Weights of a small GPT-style language model, trained from scratch on English Wikipedia.
Size: 14 layers, vocabulary 887.
Training: a variant of Muon for these matrices, 137M tokens, 8350 steps.
MLP neurons of a small language model. Each row is named by its layer, matrix (gate and up: input weights) and neuron, and shows model dimensions 0-159. Each number is 500 + 25 x the weight over its row's rms, rounded and kept within 0 to 999. Numbers have three digits each. A neuron's up and down rows have the sign that makes its largest values positive.
After each neuron's rows, "fires after" lists the tokens most often just before its 100 highest values on Wikipedia text that the model never trained on.

L10.gate416:482475458554531524502530463435501510514506464482480485505517516530482498488498464514502508470486520488480483490452494513504441478501485525495499461440500517526516515518509515487511477477532503486452509494489522514495491558463475517488479465479498478495509498531509470506491531493518548509498492519463469519485504490471501504476451532516529528463543513552505494513518521525501489473515491501487473498466510480575486486464467481512530486505500540506475515503477542469514458533528543
L10.up416:501509517530481522498544493508493529477475502510502481492484495490495551480529501516532533516512485459503469550544467546532525462505491538471474477532529532468508475518506493502476514440539493497515470505484488490512520475480483479509487466483496564505479493485459468515499450495526483468502519507492538480478494456557513525513513466488512516486495543482519462515476497504500515471488506499481488572503480477468467487501456521467510500471499528490440496512539537506509473524527492
fires after: "es", " D", "ap", "os", "S", "ork"

L10.gate420:446496506500484508502472473516453552512490529537488522496520496487530487463514486460543484503538504445514468503574507520465487502500507502460481491466497506520501504496534472527485547512471546514478513522503474522474518484500498471459488501503490490476466497476500488503548516523506524544502485531483459511530523487506502493484522503493529455507495517492506496477499469455526552519472484496495509491529508538532512484491484510503473505516492526474504517494597500524503541530456529
L10.up420:475554523511501538499503492515498502464503522512513474507454461541547471503504511448526489506545483488511503485521486531463472464406493471486558510457514527522530473531472500541495489508487486509463515514484500530434525494507513511482494485466515494508541521500482515510485496494513480522509525451466449497530489515494490523465524532503543491477499513512521475495508511482527555499487499484496513476523499510509548529450511524478492482520538503495491497509484490536494527513492473
fires after: " R", " r", "r", " –", " j"

L5.gate175:503510529514514520508496508506525495494487485493536551510483503479473509494495532482512475489487497513523489480496506499505487462530437509482508496477522502503533500555510496485499487506524450478521501533485502499518499535481490502500532537494459540480519499529469546531456481502466503557514505506540477490532515520488479500537476499477505484526537518511432469471493456534521524481553496499498557513507478518520532486504492497503453476494498502473515535574536496469540537546460513
L5.up175:492535506483464506498519444513461510512505512457497479523520521487498503494492484515478524495543463506465511504523505509427528497489495537503546466498445515527498480440543517532508535489544505492431473529524532537462494507484515523498476509486462503524505499478515482505491539529524506521504522494500525534502520486505524452432504434501471499513497509535520515539491470494520494471500539498498501528459541542502515503496485490508510529496484499504471491479490521521462501506519472
fires after: " R", "ar", " re", "ual", "pl", " r"

L5.gate84:492489525497515497505515453467502502530526529474479504498488436518473461476518537479478453462463523480496492511526466468497476484522508445496451483528479494518543524541504518502526495511498504502485473479467497481513490487559504520507463489523521478495534529538514524464478522487491488474473476485520536490490522493436524527493485482511496520549492464504496488435525504468529530526464522514494509462458530491506465498485484447523519506529511536526499486499516498465493466497479487
L5.up84:501556493521503513526467506497500498568477518482523520545508496545483486450506456467496513542496460507460523472481465483503496501509493516486522493499489475485536481534464534526508491509523530479495525479504489474449505533477508500487495470537478501527518495518472515481515543460514515482474551499483499452536497472493491505499534496489484480487504509496517513496501520528515503483517484477473489516495520472476495534510528437532481539552549500487505495489532508496520588493448507
fires after: " D", " H", " h", " d", "r"

L10.gate272:585541510502516522519515495468550519545531506497486525484515531512478493487511521545515497488489492503506517482498476517441497480501496490468492514499496491494504469550502508507519472483502488429504502516503497528458498514469495540518487490530495454534469491496521498504525449510483501501508443542506466477485524449472508538500506468503488515498492515520548482495456455561520499515518518495516517491496518479503503494500504511553548503480503554524502497442486474515491524496467525
L10.up272:482544522506492488512513491508530486530503451484498551493486486532498498510513479504476500515506459504520504515553468535506519479551546496485485500552509529500534559550471474522481517488504519492528512509510529545509509469527484499553510514506482462507476512501506506482471509446477484485463499470514491486513495518516506491476497493476536585505528492511541492507493466476522498494508517538481496487491497522498462453526441507503548483487466488505522422488496477517525512508489508
fires after: "s", "ro", " pro", "os", "es"

L5.gate256:465475577462500485501466498480461554493465498467502530493453515487462475464489530509511492511495500485473461505522508528489556470475501528494496526505481521515480505543501479545500493473484512415469525523529510516475493491471498476488525516549478495505511474512439470525564529534515502475493477505510521521508504532509476470515509527524479500463500521513480510493524474463465512509501495529535490489527500499483558504507518485501510503523515463537497513512520514526521490527489513
L5.up256:471456538482468454516513491476472499504462496521482488503530558511479511505511471525520442507477480502486505515425491507496530526532501514507507494490526535502485446464542493469517518514499495463518493459513465460517489480493506485490480503509484515516548501537514501534452486498546541529534509491461529523504466514491496507481494472509481500521510512499440494472503475484480541483525528527470502509479509473460462495479506475508510495490522448457542548520505525472502526520493509
fires after: " be", " for", " f", " le", " A", " bec"

L5.gate57:476448493527474499498462521505494528470481500452516505463458534446518485524543459520506512534516546490494460499501495496536472493474467494547504493473570490489504459489486541514510508491484519554502520526512465486488542491559501500490490534512477492518478521478490466488496486496507488495508516507487447494501479501471522512499495517456497474469508524517499546514523450518523501474479527472486501483495480510514498453513562507506477501488491486463517548530457525477513514491499541
L5.up57:494449532491490484496521532485515501471500536497505549492458516492502493485516486491509514512515554489533509499523512467498491462489443511510514525462529483472512488505525525512508494466460505532507498586483483524463509479525530535530498489492519499467477524449502475484459502522557499500517525506489514486523474477484520539474481517482522498532505512539512505518526460470536491453493483465498473487482482528521554512540521497453482485564505519480496528529480527519518490476498521
fires after: " m", "us", " M", "ot", "om", "un"

L2.gate256:533512458506495512551515538433477479487493525507505502470495473504520497470498476494497461497506484475496485502472457450501466503493523423477482484509442466544543481521528475487522481515514472489493474515532495572501497491499487543504523519497512497545529516478500507521470500506493495519480498515530510481489465502507498493488443532546476510487512503519534463501502478453506529493470536496515496481435507528491511495461452517509523523491480497484487511522455496509541473498486507
L2.up256:452510486467497485496507472515489517485499512469442489479466489479514516527481486505461501492523493516462526506457465464466521495507526470499467515462473495495547492475502523544554480485488512503544460503447524501494522508516468491498510487506505507435473466502540544504454488499529507500519493479510445492469511554521508539539481481512485537550488523479515490540479494453529498543491473506487524499459537513499472505507481517512481479494467515533495517499465493523487472472496522
fires after: "er", "or", "le", "it", "oc", " E"

L5.gate403:494529518494516524515519529515516446520545502482526505488513485504477511520471512544521470484530489510510509510448490482494504511491512508534454507513486505445510536539531507528525500491439477504539475488533505548526484529521493471499507463476476516465487461509495473519483521530494489536497459490453513517482555478511459471505544522521466511513479532466508454482461471529500555510485508530504497531513503496539506478510508556506458512513525510503510522518524515500478461527542490
L5.up403:495486503489457516535475518489562519514487480490486556493481503493500488506533490502516525491499518498554508472546485479529491465512478530506490519453494501500557495549517527542492534510487531529506517516496505521482484516475510496550509476492477485550498548533525487533500532484529491534543502517487470527493457492528534468499536552529535467509474514471485495469497473541528460495496519511519500480504517490505474508503557520540484513479531495503486472538471505512546544510490483
fires after: " c", " C", "re", "rit", "or", "C"

L6.gate190:493508532523522512514496473458491514465445510500484477478484463476488526455488500492505504465462491465506478497512508496486507519468477492493502488543534510503520479478501542481525498471509487499525496532542495528524517501532521505499508487519472505553490520466475503510518485475462496438489552466437538512529482532501488517447457552515541490487487510541484540513500528526491467540509558491463490506500484498486499497479538493500519466557463528496487470484487520497509548498483495
L6.up190:521480494500490507527522480517502491534491554496515514523519505475523528511495498488508513461459512459498477521485544457494531477557477472498539479490518477506524511493491506530499509475478473512537487527534532542515476544508490475557517513490492462502491538485507488473511505540466511486487489508495501490483479495499556472492457530476520510555472518497505484478516524497500497466486518441445508570555536499501539532491482474536538495526505539503521520516486477484475480525496475
fires after: " L", " l", "l", " Bl", " T", "e"

L5.gate62:555497526509531493554510511519478499520494522471508538457484481516479444522525529482533525477496482512503495539494452471504506483507492479485482502467519493520515493488496530480491462506501522466497498528463461509482485515495477491490459507491512486557542529475434487520497507515496464497482505521526494482496528458495503507466458564503519510502524496470481548483554518467499472480475554487499514477485530477466541548489473496529519510554477507514455460516490507506496507509496495
L5.up62:478494532552520507525525477555493468531492507502482504477496552488451506515511458445503506526483509513510477474524517486457511473514505459503526502517524484505522525531516530558503493499487479478519515458537469450468487519529507501476496472474531506512553481460550475492522491505517507469475473494490478519487480527524484480518478516503501535487506494483471518505554503473516452507513542495479472473505499531459520543477514503519563490502471501506526516510526507506468519465458524
fires after: " l", " L", " D", "l", " H"

L10.gate426:511492464543525488521449531528450510511517493487450476459467546531529511473502438519500489519495483520541501509509519534517458494530483529511512487476505521515508498518485486479516501466488452482489498516505473497479523540532476474531506537476482536471451466499525531512484497533476515489512515509492463500463483535466481512463498468481517479487504496501477467539512516534503530531501521509477529494514512459482495475509493510484508476517474529553493552483483488508527510443456537
L10.up426:500465496458474483510517492515521485524507511464491531499497497481513482475536456531472541535534513550505527453509505474527459538500497486477523541485496441488464503462475511517470493500501485482509513449514510527491455469524528530558519496497519498505503493470515471480466496537529525509485526540481513503478508510501481490525447476440520504503519521506481502540484484520454488491493515469525483517485525463479448527515480517436484468477470493527482501511523498469502504462522497
fires after: " m", " |", " M", "ult", " l"

L11.gate280:514507472526454466513530479522532516479461459525484502487520525464503513496520461515504487466461469519499487503490544454471479503499508510448478497469506519515467497467465478522532478484486483502520490504488510449500554499498490508497518528477450460445500544507479497485485523512450514491501459529470540509485514505512496507463513504479529486502478495449472572522511504498512533489484502537496510502556558542477499521506518502501530527494474499499510507488520468504502515458493545
L11.up280:512517490503506504495540489479547510538486496483519461509484524515463512508551516469479477536517518466491532476505436499471493518525498500486509494471528509525458485473527504485486493462484434484458526496442482532498546522504505563508500505457493478513455497499560502474542498506542531511485492489470486502510502514512509528499496490481512500523455546504481515525489560530535469493443538474481494491476530504483537489478508466491489497512520480525500488488490493489514537508464514
fires after: "\n", "ing", " in", "-", " and"

L11.gate421:532501460518525498483510518502485476481475503516477512484527530481547497491465475495508485523545508484489509487522544526464489526469496485444569537511503495483546533540501481490451469499522505492538430521496468484503521511449505512518481447460518495498511514474497519525509509490495515515516481552505522475518472533519463563473507449485486533500510522513483506509488492496472468476511490519484474454473470527540479508474494459525492541501515511522485457508505476483493495503513493
L11.up421:498487489525480551518516471467457497516550514495519526436524505523467504502499558471514465521453469504549485490493481504483507485500532460474512484449523467512496469494508528489531501506524534555510506469487525478459522478508493472552529480481449536513488492501501497513502457511513465513505509490493505490508510517529486535490528541479540527449496491503486501521471435514478496506476488526507519477495465494469512483484474500474477505525497509439506481516503501514535482489460531
fires after: "us", "os", "l", "ar", " m", " ex"

L6.gate427:484478489513470481518518521504522512487499447542570520510491471490501520448494524555501519486482529486476544496517492527494469470532480501510497469493515490522535528505488503461510488498493508541495503503525491531499493522477486488508520529510540553505535507491533439543500498472492513498500531450500499491487514501508493472457462526481463455493484487575489486500495512516474430489501495497509529499507552516566534517513521504494480525463522491469503528523527516520493495515533484
L6.up427:483505503455515483516449458488446514487512546551528490515508507517476524490513500467486490502502485496468511486501552516466504520535470500471488489503494457510538520486518521505507499515517518514499464482522492488492455451528502474520498556526512534488489513532531513553514524457484511474555527471495536538502490498476491536484502487511503509482485496511517477491473467502516555460577469494472512542454522483453504513504504477504515528469514479469512527486502526466487472502492521
fires after: "et", " bec", " re"

L5.gate160:503548484544495517550517522497519485498510544515466556429552478497485470526526475470538477470512543471485459509509483450523497503543529507471481521466489509486491469497512492456510481519475478497489512513574494513520534510488546514518493515517509522503535524489497454513464515511473515496514495502522512499512501479489458521514459472507508506523474480457520529499535508532484546513482483493467486466500499523482544494529521478495479545492498490507464499498530501512468502498455508
L5.up160:475494491486456472492478478497484520503426488510487511481539539498521532545475440497473530474511481488495441505520477503490519484471457492478474482500492554470504501486503562482476536516520476519456526504562468500526515538484505495512492522494497527518513521515531500497507530462549518493490495528472486498507506523492544475489484466502513503482496478505505488478470493504568512513496495527518494501525516492484484486518483491540505512467517505481449522520523531538491540524440532
fires after: " c", "or", "ar", "in"

L2.gate428:466485497493507501566534508457491553515501497471479524456453499496485512484482480455505482494521499462493495481499500477521475488516501463467501452548478497528519475460518488487497458482488469515528521504480510504472520528493490554500487457459519473491476500514510497499457516495468529492515490490475504476531486494480510500537479481550516476502483480461518541521524564466565473512481498493518495469448530542497528505487456513498500486466504510507484502501445534500482480478479486
L2.up428:491498530472477486558540503470475511489529527465474517470477496465540516549479488459450466522528472497455476516461521477515439526514501486452456480521496493480530537477518472484526484500487475516521486519468500531462492508532484522513506481501539499493480495495491484493469538501511542496508522518508502440492492517516506470535466492510507461502513463510511492495536503471549492482492548525513509501480558472477507514477473514479459494471461501494488534502468518489519485486490468
fires after: "er", "it", "r", "le", "or", "am"

L10.gate412:501454502498510478454480469483516490480484520491464506540445536526494523497512462519494512496477540502486529505493498506483484474512515471499518505498484488530496487552501511502494529526494498488517496535560472479493494489517494537513470511548508499525515510540510523439537527498504509501486463509440529518476458501519509514504557486507507486513477484481474470515487464488482499452484454525475510476493519549456490492483487484522503440541440496505481482479525508529493458439497486
L10.up412:504523516528484494499489513507465478480472533513479517520504482501460462483533494496538506485528507509502466472490457488502496483480501465458487503462535453511504455472498493531508462499546483528522442474513529487496479509525522493501538509448478511496530516479519524460534576509494528537506513538463537484491495479543488471506530504500505506515509498464549484502472462474470507460488506502482521443508453511494553498495489536482515466495478542508524476462515467506492476496498507
fires after: "us", "os", "n", "is", "ar"